config = dict(
    num_attention_heads=6,
    num_key_value_heads=1,
    init_std_o=0.0191,
    init_std_up=0.0971,
    optimizer='adamw',
    lr_head=0.00619,
    warmup_steps=214,
    final_lr_fraction=0.0,
    doc_mask=True,
    dataset='wikipedia_en',
)
MLP neurons of a small language model. Each row is named by its layer, matrix (up: input weights) and neuron, and shows model dimensions 96-159. Each number is 200 + 40 x the weight over its row's rms, rounded and kept within 0 to 999.
After each neuron's rows, "fires after" lists the tokens most often just before its 100 highest values on Wikipedia text that the model never trained on. A number after a token or word is its count.

L7.up410,184,206,194,213,223,143,212,239,181,111,169,246,190,161,234,221,287,210,217,191,111,135,199,179,211,224,237,196,199,179,236,166,177,176,247,266,189,205,158,182,223,204,211,220,151,263,161,174,216,196,224,293,228,189,168,177,221,193,314,186,255,284,270,220
fires after: " " 23, "." 15, " st" 14, "-" 6, " \"" 5

L9.up239,221,96,229,164,282,210,185,229,150,150,211,233,306,123,221,183,205,227,188,241,126,156,203,274,206,201,216,221,224,218,291,244,245,200,170,299,205,220,271,222,234,221,164,228,205,204,151,136,229,249,208,244,151,204,188,209,184,175,192,239,144,269,280,160
fires after: " |" 50, " " 31, "-" 9, "|" 6

L9.up84,161,182,246,150,165,233,176,237,138,201,196,243,209,214,249,190,190,120,198,138,167,218,157,229,74,153,169,204,195,244,218,163,167,181,212,231,168,143,187,214,227,199,168,180,206,167,156,144,263,174,178,223,203,193,246,184,182,218,186,120,188,189,193,125
fires after: "s" 24, " st" 20, "ad" 9, "am" 7, "el" 4

L7.up13,228,164,152,289,229,165,209,236,221,133,226,218,192,178,252,144,183,207,188,166,207,165,120,250,269,142,184,215,273,172,203,193,184,292,199,184,262,158,270,204,283,227,170,183,206,223,202,237,98,223,200,261,169,206,202,211,173,220,196,177,153,323,187,157
fires after: "." 51, "," 7, "%" 6, "th" 4

L5.up114,219,167,203,204,203,201,176,195,172,221,238,161,187,206,235,197,231,218,216,192,188,244,185,264,228,221,231,228,193,205,248,162,163,217,223,184,211,91,157,205,226,206,275,126,164,247,198,173,197,191,229,204,266,198,198,218,172,210,226,175,226,231,234,191
fires after: "-" 23, "|" 18, " No" 12, "ra" 4, "o" 4, " E" 4

L4.up347,217,184,169,180,223,247,238,217,190,251,194,196,223,273,196,182,199,209,198,202,188,219,197,269,215,194,244,284,291,229,215,174,221,260,243,168,219,219,221,163,275,194,229,168,245,148,165,181,195,156,145,222,153,209,194,269,263,153,271,195,199,230,205,216
fires after: "te" 15, "re" 10, "ri" 8, "ce" 7, "o" 7, "la" 5

L4.up495,208,237,225,232,174,286,214,225,243,232,261,186,208,298,187,197,140,229,228,163,190,236,201,210,220,278,230,254,195,118,161,183,215,206,239,253,252,134,138,243,207,179,284,141,183,141,133,184,274,241,165,255,144,185,198,243,232,192,202,131,217,229,194,171
fires after: "s" 52, "har" 4, "sh" 4, "w" 4

L4.up162,195,195,132,245,221,236,188,236,182,137,232,179,247,223,236,197,238,151,206,170,215,176,188,185,213,248,201,245,213,199,242,182,155,270,191,235,212,147,237,174,269,204,126,186,250,114,191,137,179,216,207,255,179,175,221,276,156,180,279,177,239,177,278,188
fires after: "s" 21, " S" 16, " De" 11, " de" 7, "o" 4, "ur" 4

L4.up131,223,174,219,186,203,143,217,223,121,175,205,240,160,203,215,183,181,192,204,196,179,178,131,151,218,200,208,235,205,211,187,170,193,213,209,199,225,182,208,153,235,227,226,151,206,175,181,180,230,204,262,204,132,143,182,220,117,179,183,186,157,196,233,190
fires after: " a" 39, " the" 21, " A" 9, "The" 5, " his" 4, " The" 4

L9.up344,291,198,207,250,258,217,187,204,102,130,187,252,174,163,185,179,200,261,183,228,219,190,234,168,228,206,190,191,179,211,263,177,164,235,216,266,208,212,179,189,194,261,217,178,190,183,120,158,164,263,200,158,227,171,179,237,187,209,154,241,202,191,259,174
fires after: " " 54, " f" 9, " c" 8, " in" 7, " re" 7, " |" 5

L10.up489,240,233,146,194,212,84,241,243,168,188,233,187,92,193,260,154,187,189,217,262,158,250,216,205,212,188,159,230,311,192,288,167,265,253,223,203,227,147,195,179,152,200,176,211,210,251,217,180,254,204,168,219,251,178,175,195,164,170,205,117,242,273,249,138
fires after: "-" 24, "." 22, "\n" 18, " " 16, "---|---|---|---|" 7

L4.up469,204,230,191,159,160,206,255,244,265,186,287,227,190,146,214,226,195,172,195,202,229,266,204,160,197,188,210,178,168,151,171,169,241,227,253,237,249,184,181,200,171,211,298,214,168,128,169,169,197,255,176,274,173,143,265,206,188,172,208,207,178,246,163,232
fires after: " ma" 12, " Te" 12, "op" 10, "u" 9, "s" 8, "a" 8

L7.up672,186,201,148,171,138,277,246,185,250,214,194,154,179,245,160,234,227,172,211,187,147,221,265,147,162,271,177,253,228,95,245,121,133,244,229,148,253,213,195,216,152,190,205,168,132,217,111,238,181,260,217,247,208,213,144,164,169,278,199,245,164,183,216,234
fires after: " " 32, " the" 11, "ine" 9, "th" 5, "y" 4

L2.up48,214,210,167,179,228,165,260,214,192,217,241,225,177,184,228,160,297,145,191,207,202,152,103,189,165,208,245,160,304,216,203,141,215,206,211,211,188,234,262,171,193,254,216,215,228,196,110,145,280,227,202,250,182,201,115,168,156,176,254,185,224,227,287,174
fires after: " (" 23, "\n" 18, "-" 18, "," 7, "–" 5, "In" 5

L9.up323,166,256,159,188,260,191,220,201,40,123,220,174,186,214,215,148,189,176,238,223,136,227,221,142,216,154,185,212,255,186,173,194,231,156,236,137,264,79,187,241,190,180,228,194,208,200,186,85,197,212,167,210,199,165,150,206,162,231,259,163,234,238,226,182
fires after: "e" 31, " " 15, "-" 12, " so" 5, " de" 5

L9.up203,180,166,162,205,245,186,201,200,171,191,261,217,153,150,244,220,159,143,223,228,162,223,164,153,254,229,189,181,188,205,250,136,150,188,216,220,218,150,169,171,159,142,242,212,239,214,61,106,239,244,291,202,247,153,197,149,231,231,208,195,274,234,222,176
fires after: " " 43, " V" 8, "-" 8, " 19" 8, "|" 7

L10.up40,202,209,195,227,207,219,253,199,160,155,190,262,172,258,201,145,236,159,272,195,168,154,237,223,264,182,273,208,216,228,212,194,223,204,290,233,179,174,173,194,192,198,230,239,268,258,236,167,192,171,241,265,273,204,216,245,187,263,221,210,255,218,193,230
fires after: " \"" 20, "q" 20, "-" 7, " R" 5, " Li" 5, " W" 4

L2.up533,166,173,197,207,210,180,186,259,152,163,228,206,154,193,224,177,238,200,172,153,182,204,156,198,136,209,209,187,315,211,224,144,303,222,277,225,207,172,232,211,228,139,193,199,160,253,77,189,231,183,210,234,165,141,176,129,207,214,193,162,171,247,179,190
fires after: " " 38, " (" 18, "—" 5, " the" 5, "-" 5

L7.up9,168,168,207,207,251,171,253,183,224,202,209,264,194,181,254,127,241,237,174,246,154,221,184,205,248,156,231,142,194,214,256,200,132,243,220,190,160,176,107,176,220,263,190,165,205,134,148,174,293,198,210,145,206,146,233,199,136,239,131,197,213,200,261,182
fires after: " " 20, " in" 19, "s" 13, "en" 12, "ed" 4, " a" 4

L9.up741,206,249,190,184,157,199,234,178,215,187,225,248,208,270,106,103,180,193,83,216,222,180,139,191,201,219,213,217,233,183,264,191,234,232,184,136,233,242,150,155,198,229,258,251,200,162,134,206,186,231,152,187,303,185,159,177,185,183,240,263,178,257,166,254
fires after: "ro" 23, "y" 8, "po" 7, "en" 7, "o" 6, "ri" 4

L5.up213,255,170,119,259,203,143,197,227,176,156,230,279,186,188,235,158,259,160,144,168,115,232,143,210,267,222,238,225,185,192,175,123,246,187,189,183,212,181,227,183,184,234,285,212,118,189,139,158,213,178,176,202,189,173,261,185,173,210,215,202,253,202,246,172
fires after: " Su" 26, " A" 19, "," 7, "M" 4, "u" 4, " " 4

L9.up559,208,151,191,200,221,123,299,216,193,176,202,247,259,185,195,146,244,207,192,181,137,117,201,193,208,180,244,262,212,242,199,189,156,163,177,210,224,158,247,162,275,267,228,184,281,210,223,126,240,241,205,234,219,220,160,155,130,313,214,163,184,231,274,173
fires after: " |" 25, "|" 19, "-" 9, " United" 9, "ri" 4

L10.up257,233,216,138,229,221,191,180,205,216,208,256,216,193,214,143,162,207,208,207,151,168,185,294,174,175,224,195,192,220,146,193,228,283,191,145,214,218,156,250,152,183,214,245,198,217,140,165,189,195,215,175,230,192,176,223,202,231,195,264,239,193,253,213,235
fires after: " K" 25, " G" 16, " B" 11, "w" 6

L4.up464,208,230,155,204,180,156,178,233,142,186,215,185,180,181,223,81,239,190,183,211,145,162,203,232,198,157,205,260,330,179,251,185,228,259,198,215,201,199,235,206,208,205,309,240,231,241,151,113,184,231,162,231,215,171,192,197,216,219,230,171,223,255,229,155
fires after: "." 48, "," 17, ":" 6, " (" 4, " that" 4

L4.up235,207,153,197,257,151,174,242,242,220,229,231,186,225,288,151,155,237,144,172,205,181,246,118,100,167,307,178,210,214,162,191,215,220,243,207,180,241,185,223,145,186,211,201,141,221,201,198,146,207,265,174,220,184,150,192,205,215,206,230,154,241,262,220,254
fires after: "ba" 15, " Ja" 12, "a" 9, " Sea" 8, "ga" 8, "ja" 6

L9.up72,224,158,248,187,161,216,204,226,202,189,186,264,158,188,193,181,176,165,133,195,171,202,221,114,237,204,250,217,259,161,236,157,187,164,251,235,205,207,126,221,259,218,309,163,271,196,117,172,170,248,278,204,180,176,217,108,172,188,179,138,231,321,248,230
fires after: "-" 36, " G" 11, " |" 9, " Sp" 7, " " 7, "i" 5

L4.up135,231,143,160,200,150,225,235,217,95,249,192,226,262,195,198,154,199,211,202,232,192,273,202,180,166,212,219,205,202,216,277,199,124,196,190,206,165,161,271,194,173,203,232,154,218,150,173,127,218,169,176,207,174,176,195,177,147,213,219,227,252,225,253,194
fires after: " a" 29, " A" 21, " Ra" 9, "A" 7, " San" 5

L9.up138,206,198,219,255,219,144,207,264,186,143,236,183,202,244,279,236,161,223,136,120,142,173,145,232,205,227,255,195,166,246,179,130,157,221,224,207,222,165,220,213,210,184,136,225,229,178,214,208,209,153,278,210,182,153,159,154,203,161,224,151,200,157,217,256
fires after: "ne" 16, "ar" 15, "se" 9, "e" 7, " re" 7, "le" 6

L7.up268,223,250,188,254,246,240,193,263,186,196,288,267,245,233,227,156,169,197,192,154,148,219,204,187,221,256,177,197,164,194,196,156,180,201,161,124,199,95,247,216,226,302,249,165,156,158,202,158,234,215,228,236,187,156,163,171,122,202,238,195,252,187,281,175
fires after: " in" 29, " a" 17, " A" 7, " Di" 5, " an" 5, "\n" 4

L7.up356,213,209,258,191,173,131,172,258,150,166,218,210,211,190,234,146,173,231,232,209,143,172,170,184,189,223,197,204,145,279,227,220,161,285,240,184,198,117,191,202,211,276,208,156,189,199,160,235,203,263,214,166,219,212,178,239,145,277,286,179,274,193,245,155
fires after: "c" 20, " " 18, " c" 17, " a" 10, "s" 7, "tri" 7

L2.up204,196,201,106,166,202,146,199,241,112,193,265,202,148,207,147,195,182,205,216,155,112,177,149,240,262,140,192,177,270,174,235,206,235,239,184,250,184,121,240,227,226,211,213,191,143,292,95,176,282,253,147,259,250,186,196,151,152,173,252,162,222,213,259,211
fires after: " (" 30, "A" 11, "-" 11, " Un" 9, " " 7

L10.up684,153,166,147,182,227,182,204,200,231,216,150,203,127,183,182,164,263,283,188,243,196,128,159,224,232,230,121,214,208,175,201,123,196,167,157,259,232,129,288,215,216,218,201,170,188,151,176,147,256,200,90,218,188,150,192,193,198,191,222,125,266,263,241,140
fires after: " " 56, "-" 6, " (" 6, "{" 4

L5.up103,270,161,127,157,180,232,196,213,131,241,243,199,153,181,189,189,171,103,220,210,195,245,198,181,212,213,247,227,217,177,248,206,199,206,179,230,195,181,219,280,182,235,261,185,196,172,169,178,136,231,234,188,119,191,226,237,161,218,282,197,195,234,278,194
fires after: "s" 31, "c" 18, " So" 7, "ci" 6, " ca" 5, " so" 5

L5.up678,202,174,252,162,158,172,244,275,182,211,198,242,126,236,200,155,204,184,171,232,199,240,231,219,261,248,325,268,213,231,189,203,234,261,178,200,221,177,173,211,196,190,166,167,165,177,187,110,159,287,186,178,167,150,207,217,148,172,184,172,246,208,225,188
fires after: "," 33, "\n" 24, "==" 14, "." 12, "===" 8

L9.up20,206,135,208,184,269,236,204,215,180,194,242,181,244,175,243,107,270,152,244,211,134,148,243,228,209,238,150,189,213,155,262,192,228,202,234,257,183,232,226,168,196,192,236,173,206,170,157,225,183,213,111,219,243,158,254,182,257,129,220,188,251,297,192,199
fires after: " " 22, " |" 17, " mi" 15, " Mi" 4, "." 4

L9.up746,215,203,242,192,223,223,132,214,255,214,172,207,186,192,195,205,172,206,189,217,213,202,201,224,229,284,238,153,260,185,283,163,207,137,235,242,170,221,188,164,137,192,262,192,225,214,136,237,254,226,271,269,231,186,146,133,210,243,263,206,231,225,153,216
fires after: " " 21, " p" 10, " co" 9, "-" 7, " st" 7, " pro" 6

L2.up711,200,212,183,225,162,104,172,209,181,179,173,234,197,154,182,155,259,224,220,197,154,221,185,224,132,193,230,225,217,226,225,228,287,272,225,243,207,162,217,163,135,268,219,211,214,193,125,166,219,168,213,204,218,170,185,198,168,249,184,166,246,241,222,128
fires after: " " 50, " (" 6

L5.up420,236,169,157,201,179,140,238,218,202,151,202,188,173,182,188,85,223,177,208,172,116,279,153,255,243,227,184,199,276,117,190,212,156,285,198,231,243,165,195,188,174,198,214,236,213,196,173,155,167,307,169,199,236,188,252,196,196,148,246,171,267,251,215,138
fires after: "\n" 31, "." 15, " " 7, "H" 6, " (" 5

L7.up121,215,149,176,257,233,190,203,285,184,185,252,298,222,228,246,161,255,215,168,179,208,138,179,196,209,182,216,216,211,224,203,172,181,283,249,179,167,205,127,194,179,232,189,172,121,140,116,213,238,149,245,264,144,139,172,228,211,218,250,173,193,209,244,116
fires after: " in" 20, "c" 11, " a" 11, "th" 10, " The" 7, "est" 6

L5.up706,243,184,212,201,124,232,256,187,228,180,281,159,181,227,199,121,180,123,197,105,174,253,145,237,224,209,264,237,249,188,190,176,255,152,269,193,296,191,241,137,214,207,178,186,144,216,227,204,232,200,181,212,211,187,248,255,188,185,250,201,260,213,154,201
fires after: "o" 15, " to" 12, " O" 12, " Le" 7, " Y" 5, " F" 5

L4.up110,183,209,152,277,180,157,212,204,153,195,181,206,172,265,210,193,275,199,139,172,143,146,220,204,193,245,208,246,219,183,218,164,172,221,278,220,219,187,161,237,240,218,214,227,228,159,218,206,148,201,249,170,223,166,148,282,267,166,306,185,187,186,270,128
fires after: "s" 40, "er" 7, " re" 7, "re" 7, "ur" 6, " Re" 4

L9.up36,231,192,180,189,159,152,185,227,155,142,137,219,196,230,188,164,180,266,187,236,169,193,150,171,239,207,283,232,168,180,261,169,184,237,175,252,204,227,225,147,280,275,238,222,202,125,231,190,189,205,197,208,209,200,134,159,161,127,183,244,231,220,230,179
fires after: " C" 28, " c" 16, "C" 9, " E" 8, " |" 5, "H" 4

L2.up193,198,184,124,128,277,185,166,347,111,206,168,214,137,217,271,220,285,208,147,234,179,118,143,236,225,190,139,231,244,183,208,185,251,226,204,215,197,209,238,187,205,246,210,144,202,208,121,140,182,196,169,196,152,138,134,225,135,134,185,157,239,213,142,146
fires after: " " 75, " (" 9, " un" 5

L5.up91,210,176,200,195,205,205,174,175,191,190,201,133,173,222,224,271,227,132,223,158,192,139,244,239,181,218,181,179,230,211,263,199,187,226,247,143,227,196,179,176,193,213,306,169,145,277,152,164,222,248,261,238,246,201,189,181,218,239,253,224,237,194,250,181
fires after: "ra" 15, " O" 11, " Wa" 11, "o" 9, "s" 8, " La" 5

L5.up240,151,252,227,224,176,179,203,212,197,192,271,257,146,283,213,214,218,302,250,161,201,220,210,216,171,218,145,249,208,214,188,204,182,260,256,194,219,166,115,220,213,237,227,185,220,200,178,152,178,202,136,228,150,188,176,202,245,211,277,176,189,229,206,155
fires after: "s" 31, "ing" 10, "st" 6, "sh" 6, "n" 4

L10.up331,194,222,207,246,210,259,195,175,182,210,222,248,190,228,244,222,173,227,149,222,170,229,192,176,107,227,160,251,191,169,247,222,183,231,297,258,226,176,166,227,199,220,160,116,225,271,176,160,167,172,187,106,183,216,176,234,169,237,252,190,150,150,226,142
fires after: "s" 28, "'" 12, " " 7, " Th" 5, "t" 5, "ing" 4

L5.up469,262,163,240,203,192,230,229,264,160,171,292,213,249,254,222,173,212,151,197,189,138,266,189,178,175,268,179,238,252,275,252,206,181,246,171,195,227,162,177,199,250,176,208,141,229,186,127,222,196,193,213,197,178,191,213,158,227,177,247,238,220,160,314,211
fires after: " a" 35, " Pa" 15, " A" 9, " co" 6, " Ca" 5, "c" 5

L4.up428,198,147,216,138,246,151,214,234,130,171,263,247,196,254,207,163,244,255,218,207,195,207,151,213,236,179,162,164,208,213,190,179,263,231,208,120,181,171,169,245,164,222,221,142,220,259,123,177,176,247,176,191,192,202,189,262,149,223,195,114,164,245,256,230
fires after: "," 15, "-" 11, " be" 10, " up" 7, " un" 5, " start" 4

L7.up315,250,255,249,221,144,227,287,218,212,185,191,247,177,184,194,211,213,247,237,151,208,137,171,201,227,254,231,218,204,105,258,77,228,167,153,224,223,168,252,223,213,253,264,119,231,199,200,201,189,181,204,195,230,150,228,238,219,234,232,149,260,186,250,164
fires after: " G" 22, " D" 15, "B" 8, " K" 8, "D" 7

L2.up59,203,188,198,236,172,247,238,269,191,122,227,196,166,267,181,145,176,249,123,141,210,126,213,209,196,202,310,268,258,167,163,183,223,216,201,138,233,189,183,162,172,250,182,83,237,154,203,207,220,245,237,208,116,151,200,221,153,155,169,153,233,178,282,205
fires after: "born" 27, "–20" 20, " 19" 12, "\n" 10, "′" 7, "," 5

L4.up683,167,137,162,274,208,201,141,180,168,206,193,224,172,218,226,133,227,131,231,196,189,267,149,207,212,209,229,249,207,218,154,252,150,175,190,201,181,183,195,244,215,222,281,184,109,104,134,199,261,208,216,173,188,182,164,243,101,203,162,142,212,193,258,189
fires after: "c" 24, " a" 21, "s" 8, " A" 6, "ni" 5

L2.up469,253,195,273,185,202,155,202,196,153,170,191,201,166,200,156,167,288,261,241,141,164,155,160,204,232,209,131,201,244,245,185,159,269,192,171,268,157,127,208,210,197,217,160,178,252,260,140,214,196,222,228,206,231,241,173,236,218,204,168,167,161,210,291,182
fires after: " (" 26, "-" 17, " Un" 7, " un" 6, " O" 5, " \"" 5

L9.up102,246,251,212,223,134,196,258,163,175,241,211,267,210,235,189,153,143,182,176,181,162,172,95,186,198,222,199,225,212,198,249,279,208,217,234,124,191,201,206,194,227,214,205,239,248,265,158,228,170,252,234,232,180,228,167,179,132,186,232,149,162,219,153,243
fires after: "de" 15, "te" 10, "y" 9, "e" 7, "en" 7, " Te" 5

L7.up550,179,234,138,252,240,177,254,253,118,164,180,212,200,182,266,146,236,158,122,209,165,257,220,208,240,275,208,201,168,195,190,223,179,244,142,191,213,139,217,177,221,185,232,194,170,101,143,223,228,161,189,192,189,144,141,216,138,187,133,276,195,242,201,157
fires after: " a" 49, " in" 18, " po" 9, "p" 5

L9.up420,218,169,207,213,186,155,183,229,150,205,202,168,244,312,246,147,175,201,124,233,186,211,152,139,175,188,151,162,223,193,245,197,195,258,231,206,257,182,266,228,199,241,170,150,136,144,144,179,228,220,184,154,179,164,214,211,156,233,327,192,230,158,218,209
fires after: "c" 13, "tri" 13, "vi" 9, " Ko" 9, "ro" 7, "ur" 7

L4.up681,215,196,209,242,220,179,207,277,180,161,257,221,206,174,220,118,257,153,184,165,191,180,160,268,243,200,286,216,169,176,190,226,230,272,223,232,189,201,258,192,202,242,241,219,196,231,61,201,187,195,169,180,163,195,220,230,158,175,175,212,228,235,231,204
fires after: "," 94

L2.up548,272,163,221,223,108,216,189,228,174,170,220,263,179,189,132,86,243,219,227,163,130,213,205,183,216,258,185,229,215,180,202,237,253,233,205,233,244,124,160,208,154,227,219,120,289,168,168,210,194,240,185,281,272,202,215,186,178,187,219,166,210,262,290,167
fires after: "\n" 39, "'" 33, "’" 6, " (" 6, " O" 4, " I" 4

L7.up386,203,269,177,334,236,160,209,211,231,191,240,189,238,199,190,140,207,246,262,128,180,111,246,160,160,260,192,208,247,166,169,163,260,188,168,206,212,166,141,222,259,261,257,88,182,159,205,178,212,169,166,179,227,180,215,209,212,240,175,217,194,211,258,166
fires after: " B" 30, " b" 24, "B" 14, "W" 5, " G" 4, " 8" 4

L7.up564,244,144,186,181,252,167,213,308,154,263,212,214,160,185,219,234,273,130,127,163,213,249,159,239,212,170,286,186,286,192,208,220,220,233,202,191,224,165,264,202,221,179,183,235,136,234,134,186,239,229,151,252,175,170,161,191,179,140,230,139,280,240,187,151
fires after: " " 86, " (" 6

L9.up382,187,259,152,258,129,229,211,218,123,261,166,243,200,232,191,210,193,198,228,186,126,222,161,127,126,249,190,210,182,183,173,215,133,261,183,227,235,193,176,238,180,201,244,258,173,205,148,223,166,209,161,224,247,231,160,200,122,157,181,252,226,244,227,273
fires after: " the" 36, "re" 9, "ce" 4, " other" 4, " " 4, " po" 4

L5.up702,223,198,173,247,218,275,212,155,201,241,262,201,215,244,190,167,218,229,155,188,205,232,162,270,172,139,166,237,269,164,183,191,255,251,168,205,232,261,177,182,245,211,191,152,208,189,127,122,230,199,168,280,180,200,217,210,144,169,222,144,151,232,266,174
fires after: "re" 23, "e" 16, "\n" 15, " De" 7, "te" 6, "o" 5

L5.up511,263,141,172,214,233,105,207,247,190,153,187,232,145,185,188,219,227,120,185,205,216,153,148,202,240,192,257,181,185,194,294,197,231,290,163,211,198,204,165,213,235,226,216,159,172,123,120,224,184,231,258,259,162,161,141,160,173,227,228,272,291,214,240,233
fires after: " c" 24, " co" 11, "C" 9, "A" 9, " one" 7, " C" 7

L5.up183,194,229,189,232,171,237,229,220,202,130,174,227,242,201,175,159,228,229,198,192,184,147,221,194,270,232,248,181,224,191,177,154,186,191,273,225,217,173,169,205,213,215,226,238,238,191,195,129,191,188,215,252,192,165,234,184,218,188,184,161,193,198,219,176
fires after: "\n" 86, "-" 8

L10.up764,232,189,116,211,262,206,214,264,156,196,206,199,203,201,227,189,151,161,206,165,168,180,118,230,239,204,131,201,197,201,271,249,185,193,188,228,220,207,183,143,193,193,201,224,195,135,93,171,247,265,233,198,211,144,194,173,172,117,186,200,206,317,160,278
fires after: "te" 23, " de" 19, " De" 11, " Te" 8, "im" 7

L2.up616,179,186,149,189,225,167,254,199,141,184,186,168,157,170,216,140,282,204,193,189,165,227,200,230,229,209,174,210,217,219,189,125,203,226,222,224,240,132,258,228,260,224,166,118,185,238,184,160,189,241,172,197,245,126,190,202,179,152,194,140,201,279,263,191
fires after: "\n" 44, "-" 7, " (" 6, " Un" 5, "==" 5, "00" 5

L4.up17,247,213,247,178,156,167,180,255,174,178,232,241,180,198,244,190,253,174,172,152,214,238,110,235,164,205,238,170,240,238,217,206,179,208,225,171,192,202,226,221,183,213,200,115,217,270,188,161,176,215,186,309,207,202,154,166,89,130,188,134,211,237,177,165
fires after: "." 26, " was" 15, " (" 9, "\n" 7, "-" 5, " the" 5

L5.up66,249,176,194,184,233,132,301,225,145,244,186,186,178,224,169,171,190,187,231,173,174,166,239,150,181,186,178,253,188,226,302,232,178,192,157,175,249,169,205,210,228,196,231,190,204,91,197,202,137,233,188,217,176,132,165,239,168,235,217,186,158,223,243,228
fires after: "s" 31, " Ra" 18, "as" 13, "c" 11, " an" 5, "en" 4

L2.up589,147,234,178,279,232,156,194,263,153,213,206,274,149,192,235,129,246,170,192,189,149,220,192,174,122,214,168,112,296,195,212,212,246,215,217,196,255,204,227,217,209,254,187,164,212,224,161,183,232,223,214,205,210,175,161,165,83,154,200,179,196,242,196,136
fires after: " " 39, "s" 13, " su" 7, " sub" 5, " (" 5, " re" 5

L5.up253,211,172,199,232,242,196,218,258,175,158,215,220,182,241,237,107,245,167,225,177,193,101,220,238,250,229,247,220,275,213,204,211,268,254,209,222,223,161,252,208,227,201,159,181,231,275,122,211,207,219,197,248,138,178,179,265,120,240,277,190,261,215,221,148
fires after: "," 36, " and" 30, " to" 10, " that" 8

L2.up387,194,178,208,266,190,169,231,173,104,213,273,228,204,187,217,125,222,178,264,164,191,199,228,180,155,200,202,243,234,182,202,220,224,189,205,196,295,168,165,239,219,222,209,110,265,256,195,231,225,271,204,263,270,189,136,157,141,207,172,158,218,250,253,205
fires after: "'" 53, "-" 17, "’" 6, "|" 5, "\n" 4

L5.up351,187,176,180,170,221,162,242,155,200,131,223,241,233,172,153,208,263,233,226,168,121,251,192,239,261,182,197,210,201,221,290,190,237,264,190,264,216,222,274,163,233,229,160,108,182,198,117,93,207,173,195,257,219,175,282,190,208,244,188,213,235,183,206,144
fires after: "-" 47, "|" 17, "\n" 15, "s" 5, ";" 5, " |" 4

L4.up340,225,261,137,252,254,146,216,227,208,146,264,298,205,247,294,192,234,158,238,171,82,129,129,241,226,205,201,187,177,197,177,182,171,263,233,157,201,260,231,198,161,174,143,189,185,126,171,177,177,220,223,206,210,195,170,254,224,169,256,143,205,251,211,146
fires after: "th" 40, "in" 11, "en" 8, " Th" 5, " a" 5

L2.up399,208,209,165,249,130,164,231,223,175,155,256,234,168,199,221,204,253,186,176,244,158,256,206,238,130,168,175,245,271,231,206,194,205,237,251,209,226,168,228,196,226,222,229,230,206,223,109,191,243,128,150,221,205,162,235,265,168,218,170,137,230,210,188,139
fires after: " " 38, " (" 18, " the" 8, " \"" 5, " un" 4, "The" 4

L5.up295,234,148,164,282,200,158,278,231,217,236,143,169,233,272,188,193,197,154,153,159,175,162,176,114,182,274,235,312,227,175,149,170,225,154,151,199,238,187,234,199,148,231,255,188,135,217,150,191,191,214,232,210,206,194,188,169,211,215,250,154,234,216,226,164
fires after: "va" 21, "o" 12, "ba" 8, "ga" 6, " Fa" 6, "mit" 6

L9.up675,218,176,229,195,191,239,133,252,267,108,237,197,214,189,188,165,208,266,165,175,141,179,192,186,284,168,203,240,212,106,183,153,219,200,280,153,203,215,192,196,192,212,236,234,184,183,198,124,150,201,186,281,177,180,228,211,228,158,195,171,240,194,236,175
fires after: " " 24, ")" 15, "-" 6, "%" 5, "ev" 4

L7.up132,221,193,102,221,193,239,171,187,230,162,231,226,211,168,184,171,178,181,196,173,163,171,194,278,162,217,176,185,192,244,255,234,250,197,197,207,229,219,179,190,190,196,212,275,181,242,141,118,164,228,181,209,189,152,252,158,145,153,239,241,218,192,282,224
fires after: " mo" 16, " Ca" 12, " De" 11, "==" 9, " Ho" 7, "===" 5

L5.up728,195,198,97,284,153,183,179,200,239,97,169,139,156,254,159,144,263,194,194,179,157,199,157,232,193,245,272,219,253,130,249,194,232,219,225,139,214,162,241,155,210,210,186,204,249,154,209,181,239,263,250,199,203,156,189,221,217,225,257,201,231,297,257,175
fires after: "l" 30, "th" 27, "el" 7, " J" 6, " F" 5, "ine" 4

L4.up522,254,200,230,190,104,291,223,172,230,149,239,210,245,270,187,139,228,131,225,178,187,224,175,198,197,224,193,167,226,156,226,158,177,205,159,137,238,197,228,196,207,219,260,177,183,266,253,154,188,233,193,231,271,157,193,167,186,184,216,208,195,235,235,225
fires after: " O" 36, "o" 10, "\n" 9, " bo" 8, " Jo" 7, "O" 6

L5.up218,244,174,189,221,212,111,153,304,118,238,250,228,217,176,189,174,223,146,169,157,154,189,225,236,276,210,191,181,188,240,240,164,186,261,263,196,159,152,247,195,270,258,220,137,160,193,246,244,239,204,172,271,156,192,222,149,228,260,185,224,248,224,222,218
fires after: " co" 14, " Mi" 13, " part" 13, "oc" 8, "c" 6, "A" 6

L9.up710,232,274,152,208,226,243,180,219,170,185,221,241,176,179,231,179,151,143,161,156,188,170,171,192,141,216,94,199,235,197,189,184,271,238,118,200,231,241,179,137,189,223,167,161,269,248,87,175,187,237,179,225,289,161,174,224,178,152,263,206,208,185,173,222
fires after: "y" 13, " Ca" 12, "te" 11, " De" 9, " pro" 6